Weights of a small transformer language model: width 256, attention and MLP in parallel.
MLP neurons of a small language model. Each row is named by its layer, matrix (gate and up: input weights) and neuron, and shows model dimensions 16-207. Each number is 128 + 32 x the weight over its row's rms, rounded and kept within 0 to 255. Numbers have three digits each. A neuron's up and down rows have the sign that makes its largest values positive.
Before each neuron's rows, "fires on" lists the tokens most often at its 100 highest values on Wikipedia text that the model never trained on. A number after a token or word is its count.

fires on: "h" 50, "s" 48
L2.gate148:089207108187114085107108110141143198155096109153124058092117194158094157104134089062179096162089128115149065169135088056166133044097134089142094092138095145161160124120148140082116130106128185132154165111165110127135100121075164133108154141154099121104157108091106137123102087127115135127143148147084072122104140096103106108147101169163207134139037157107123043125115157168151081203130135063127144165143145122105142108160151141068116166131112155120135071107171132104184164110167145116087100141135163068121162167098145123135163151131148105127114103131114083106126148170124151151
L2.up148:173141149112088148124119153130127165152110109147170097086152140129117121168123125179122113123152097151115146099142142135096187164121051140128149213138169118119167088077112094143060121138106140122181147147087130162103093094151174114108119086119163200171082092161096135176104127109141136113133152068127157169187025102168173143133161142120117107137176138160148100119146141142081148130168147112142164162120071138127120105124160159181111099127099134068122175070124141156114153107107192080129081072176115139070110123116201172095164125062133088150157061135113136178076052102143156137

fires on: "an" 19, "a" 16, "ia" 15, "es" 8, "y" 8, "ine" 5
L9.gate49:144130135117144134118189123100105097119119133096133131143142100105197104078178177126114165052133108069131144103181106126123131163150185147137136125089071149151069149106167189123094103135186144072127056086098160108163174138167162139120166130121171191125098116113130123141165108132163190123085082141149127147096154120116070177188161125095115174098122117132184151107118153107174112084198156087118155130109163077149118119125085183163197128131113107184154108140147052123163144100119192099179151156117093117078160108168100136186142156108123108092138130156136127128149120151100151130
L9.up49:165154136124091108113143188136113151177122105099114110197159124091147132111100133140136202154140165129129169137129108146130184103138171129148191083046121079133090146069125120134096107139156118089148094157107148149102157141175150100141131143112163169127111114156173142152066012135119177159093093119121115136074120060121087198190139107104096129108063181126081211098091115122101170125134145077136143092157161120095095085169075133050136124140150166182164099142130166183206114197108105143160109148117096105135183126142162101137132145103125143112132120173128126173190111113104102155

fires on: " be" 18, "ly" 17, "ain" 14, "ell" 9, "y" 8, "ing" 6
L5.gate521:127095068119174155057139109089139142174115171158201041190118158130164124139176111101133145144116101190098133135139175151164113117158154084140130108137159179056097169151101158152179121174126108164102115175175100159168108091075059085151129111124136107134150174112117150100127113130122119134106122117166128124145118154088114168218080151153148108178122175146103120155098099094129112152116089125119120172165101129126140101195152098150128084148148145142157107083125084078111082152092112177072143118161131114093122140092161098094138156140087165135108124113124107062213153165132119149
L5.up521:149121150132103131116048109113122172195150173136151112149132125114091141095147158081156097085161156149121201107144119136092161077085121144144164114128121167134109122141112187145111063108129097128115155106191163175170146188129140144159035068131173132155105159084115110143111124155105092201161082114124082160157124093107150107078097077145111123198110156147109167073124117111046106153102104122154125087123100071097087161185127081138103087149128052130125120098066175157172137146156113074097098124105180088117137084159197158130103148115124158125165122112082134167116070115146150097

fires on: " and" 21, "ing" 18, "ly" 16, "es" 15, "ed" 10
L10.gate477:171190098148100134105152092134135118164142124115162088119229000133177131159122090110084091164106077097123114088147108143146161173128079171138122112150112129159186101140143145196118135133140160111115149195091179122125115072139185143167115083124133205106128177178114123144150142126168127104115112136133077143129089175111079167106152123083100109127108193111114076079113120163154130102137115137129125116140115102111183107198139128132159151122182158069141105132170110180106111146172146176118156121101172169124123090151086137176101119158142133152099147105123146101133110148147163144
L10.up477:182120162152097159110052094070139120165150151079138100147126121160138144131163156138127064142110102105144131123133123140118112108061111173122108196158133132138095136126148098149096148153195147129130092157131145129178165137108144148122080136114174133170099090108187117144172110118165141120120136171164105148124132083133132165100073113086136068108120138129112162128151129141131141102170074127162146122139127105086088066148114080205077087163087076117119023105131159174097090154169142137052128061069173130124139112104138107139148093123086142111091125084131101116155110106150168142

fires on: " for" 61, "or" 35, "for" 4
L2.gate216:143087170132111134157195191146085151125140073134142124138143099131089139101192120097106119135137088108152151157164129120138208117118100143078112138143207157103117132097103064154133109163139069070115127134165064092154122120119128178083180143058095126107186109147133113161116116138154139157123076183112153152148157178126100170126088087219106105125151120170141161092111090128092181100143122080139088182160236136103123183162119051177099133130126102188128132183184106144117193112089164123098148146101068140141148122096133103134134125064174146149089142127090111143105098122112141097
L2.up216:106144101114122112100160126155101148115130129105059120192148115124146128163146125092111146161172078099144082118117041109158112168101159115067140082133156160152088071149089146159139152087147092135102128163112147109204135135084100122093113127179112134161143139126141126131077059097141092134203073129114144143109056123078100074097123201095133121165151156169104089065070114103145064170143155164158105158138133077101148129124120133110072126137162113110118118163181191150104168055133113155128158097128115151092126113133096111126063084075137093090140108175124148122152164122094096082

fires on: " re" 58, "s" 24, "an" 6, "for" 4
L9.gate208:129041116103113116120155158176120157100149114161089130158222135123080086089164125079103130124165161134056186130175088130081148154106135162128139119201179124168096080122109107115132142123122141080151054171118134084161147053152150146137123122159130136128124052189136071088126115080141090099101126115116154160131105170156156154157111105167136105135074080142062110126143119141101188155131170055107144127131133122092159086148165111124114145128146153111118077188166093131155147103103144148094131162144115178156150086117156154086114160116146134124056068162092085147074149101116133114
L9.up208:157099149128127149169116135143089183104069118141153099122154067146100102105094183166154099128188141149117138137088143166129099106097093179091157145085192113180082083147143140119122113170090134128166072094131169191108110093161154148102185141071077162118084178156110127101140137105137131076112154082153131092116130159070135097092149182111130150108111125121136132112153143156111120157086143126129164181126132089130082113128143111115158149143095138117093136176170112180153158088148142126100140192113158122104121074135126181139122076112117081075108137111128086136105167059142132080

fires on: "ound" 37, "," 21, " and" 13, "s" 7, "d" 7
L4.gate443:128111095143128149129162153105172170154074118113084125085115126123152142113136143123070131137146119152138110151130083093118118096108157110118088092150121123162102161081114161167163161120085159122124141161073126141181049136074130204137147143152071169126167184140086181106153044157078118142085134142140118122096120031109064182135125138129212132127097034150156136141122146097140107199133139143192125105081164121170135117137166172156151167104103172144117111078117100194138150159128180115124106158138126139131118107168126119163115128127148167172110083160047159055116094131073145103
L4.up443:111097110098127138141156105116153141172076104176142128142126108173109110062100132111152151152115071154108154126116108142138111080118155176116157210127121069118111117112170158079124199138099095130170115157147106070072071171114204138154138108087108129144161133126139167106167129129141122126146102156119105122175110097161146126105117160158113145104154094097107148126107217089109178122116030121130146134069123113153167129138125121163175114095149128087078126082115148123169159150118191120182162155170167153072114172121195106161134104118085147117113123122124102143144118119111088102

fires on: "y" 73, " O" 13, " pro" 5
L9.gate242:232138202162132147081131155184040183129092087132140132070135149087145179090085175131130116097112085116125144104108134142150080139171135145093124087138102181152052138050061164094058195161110187148122099145099125057090131178101129155120152166156138096114174190117140161115185135146154118126097116142100130078146114158128067170118130159136126111107135177161140122184057109114150124137145118096134112096142106110073121136106126159139150115125119114140136083105111126111143134104099140180140112112104193173136170176130141154103051114123142121137045121106127122136152167157089114063
L9.up242:141140143132102112144117141123085141198104113171133124123111136089181091095178127116091110101160135091142134108094112167083181112165082148183074109128128162129119117127054163142110190210106092092132122177103122175145177163147079133116089106102151161113147164157118075142120101165114105129087080067085134152164119112112160102116109098098075171114111084110130114143132134129129113161080175135167122093124135113107152060070138127066128153109181135138172127175105108108110080220140174184118131136123125152206111177134178110115150127099071134110106095122143087176122082070113118133

fires on: "or" 13, "-" 12, "at" 12, "ation" 10, "om" 7, "Z" 5
L6.gate239:132057153130180129110155085104067094173119135149089102167034110124148121152117135091141146163158103172118110139178093091168042128161171199100082115116122103110126098146105102138083165157163123103163149140140149140125096135078083144150131124123112094185135079146096059137128113161133187126136181109131167161119167070154128106168172152091145116087160101159132169127113149159138157132060092160143132150150107127156152134143067111165121176097118105120150117162105180137117072125131134116101133187164116144137121144130134137116122145139128139159162164092086148128174061109186162184
L6.up239:142108106144138128139138140104129125124100110115140166120076125083060168149135139105094094180163095156118155158121075091116155137170157122107131133167169139120137141124174179150106085150161114102121110111107104194076092099108105128124173105103092085122167119170173038147099092203103088133184098133143183116110095148130154168147176168110083142110146165129158146087159121060141120138126098072125132118098085156099140062139131097152166154142096133112045149111165136095113178137119114155166170151160089123128165112117064105134117151130140175115113077083119156149044066085144143185

fires on: "y" 48, "a" 15, "es" 5
L10.gate684:142146079079051144091153140112178125153105115144135071096103110117157097134151144182119189121098058107141145144072172121144126074163154096175048115148111147080126116122118124158116105145218123152153153146103127120143166163088108201132143165126180133152156195146117114186155161132094115084100127118197140112071118169117126147133137071053111097091073111178095139141122153156114098136087129096124140108182114100166118128115111113107149179129103075100162163096156093084133127091158147100081119174084150091088151118165117058187131126091151138104125100130140106174117135147157149135
L10.up684:117069162145068125116068130091122103107119122114104132161121131091210125086085117159128136142144098144191146165121140183101179102144147146137117083165118150127138167109132130123120158183110159115099123105096066164153232162077114099142115119059184105111104086131136130114078141151115141129135079111147131099139129144115132184161146154095108108121114107111108143155114107139146108135081140085195123073102125172130149113165104136110164084126101116135158115197119096098170094172132100088172176203132180146158076093128158098182150102149027085102143158086087112164122142183163113158

fires on: "if" 28, "ess" 22, "y" 16, "ell" 4, "ct" 4, "ect" 4
L2.gate605:119084184160083109125070090143086109091106179114141099121096129107202136141128157101154111065152128110091139122150117133100116178111110110104114181135158171177144099137173178133116133105145128098156180117111171112119098061111115121122096173190092141155131155132149143100151140107118070154089127167114105132156145120145131111170122160143160102119159165129072048099139162143108155080144137100187164092161201159109167112126166103180095191094091141169151170124117121151133150126138113131121149136090147132173202187172191141118141113076089159125099099143119165177139164152139106102
L2.up605:137099134120111070128108124138108134100129130105166100127084123131171051163182140146084089102107155125119106117117158165162231112059092120135093146114080142118123100114117159152127158123160115137137162128147149150112058117146058114140119125122147153159145181113105159134153133097156032106096147135139109150189118163131141095125105093089129157105146098104179064065143185134138122075131165117161127130093153138127154153103121166150130091117118131116153074154161153164155093161099127162102127126112104081189175124130106158114124107099144125071067117198149143176115156175133135142

fires on: " for" 70, "o" 22, "e" 8
L4.gate689:086138145164144152135215133075080166108148134083162104211122115122141159123102148113154078136126172133114084117102143089150110102085099150048045079116142125108094176102129129191086171192206160096128084097128113139141186113124113132095135147079081152140119131155095131098119169133134179115147113134145136132131105220110131173164123151102070112176130105166134145135086116100088074066137186059056124158193112162115151138118131073132169109127097142161094133126150092076101175181105108167085095095146042125131128136156137145096149149115126153108098148116141133093120117120128097106
L4.up689:170138071122099114122133114156133099138105122133167101124127171134141156112127100092138110109155119143099085145082091104120149137114149137149088155156105143107184112117088069182160086145089177104087127168156116095161063166073120181118131187089116070117172135129136162124137152082133155147103104115156141162125207065176097066167156104151125109195145139127134117134165105183121105172094125139156106189114180116114131151117150106122139166142139061140110106159163177226135158142116116063090081133096095137111142110107107088094180111126084144131127102129177075091118153109054123114

fires on: "o" 19, "s" 18, "i" 11, "w" 8, "c" 6
L4.gate397:107111104102167200132098134114164138179123097185163150097116061167128110050120108112096148129151140104140171142091059067057132121116117146140160120093094116109120126067092178133133114141094172110140158179162100140146126138144106092120137131122142132113133101116189103160113091117102134156129192069123123126077080122097110130100159169244170107125146154121164098140130199134145092188169105016084125164124176167165155118177190104123118107149112099090114101145128169137168137113092077087136163137115106174113146145114130171144113106145142162125166133093185119080100136101112173122
L4.up397:085104111035144197110087111094103158183167119104131131058163073146151107173176105130098120129145125124113122136147090109098145134129096123121190110169141131087141099149111163138128091127116040137119093126080114161099113139148100159140113090116133117138147118096106111101077111127082118121140208109139139055161095117171156130169124148105153145195117079176144163134150154165182140134141162110083209137121118158127118112092140166094155165100086137101127138116131093129129148130171116114111156129118076126098091118122163239085128070116081119173163156062116129094094154138171147159

fires on: "e" 12, "ul" 10, "i" 10, "ch" 9, "l" 6, " are" 6
L10.gate164:134077197174163123144144133137136168165158140147117080163132131111113140133099101128135072123129108084113189121096070145132162157123120124112172109123109124131147146148137149117104141125097114077125130133159178110128125145103147131116140096099091074100090087127163119128062145120158084095104087178164130126109131225136103116165130129149082090080150076103138147122123068121130154108145130158184083131163053087144101137147183078140133139094136124150136151102176076114114114146166047175163087134134096074161107143182131159099132116137113106162115080125124116145146066094084100084
L10.up164:147088143124151104129127104116165150130143194124132140115208130129108131129111179085145133063178124160115126198103133167186138126181133140122122102120140158193145150083120102171123136112103106124094157090149161124180147129128120175109095110166137109076064186097140165147177082133067111125090118138133098126155151130086116123112131118166042142158086146152066098084126097131116113139138098142140149131124132160200122160147044174076186097133142112139154112149094089091161082114118106197197134128056132147159132116161121135122115121126127137090132132145121038078135098081122095050

fires on: "or" 31, "ing" 30, "om" 12, "es" 12, "ep" 4
L5.gate251:155107160182103089143154151118136090148130131174139170102149158122143138069149106111144070189134141150081108106123152154141181145125141088095183090169110115136154123128160111130144148115143118122117076172140151132110164072080139189113172155100134150101172141120122086110174180101127148155050154145113061105123099156201139155121168148141093141154116185127138106144106141147087098143118135115156125149138188131124110123169070122109097066172217202150119129092095198198153099159118167170175127146119101146125128101086089122104138204134112105079135178162114150156090118162158125128
L5.up251:127077097094153146127103230128112102112121107150097090090156064125142136121112165128099179155119155139097123133060111126127170137123153151128102119174155179128060122149133150083159111077138098095089140179098056141107107098090089160099111121177188084161142111128155110098080110105139152113159107111137066097122081154205130106113107182146148122096158100160197161135154154116218147110131170168074130130185167109085107089119110098130151099165115205153145149155148102174148152102149106128111103140163083137167103069161154113138071123094109148156115188221112125125153146227087073081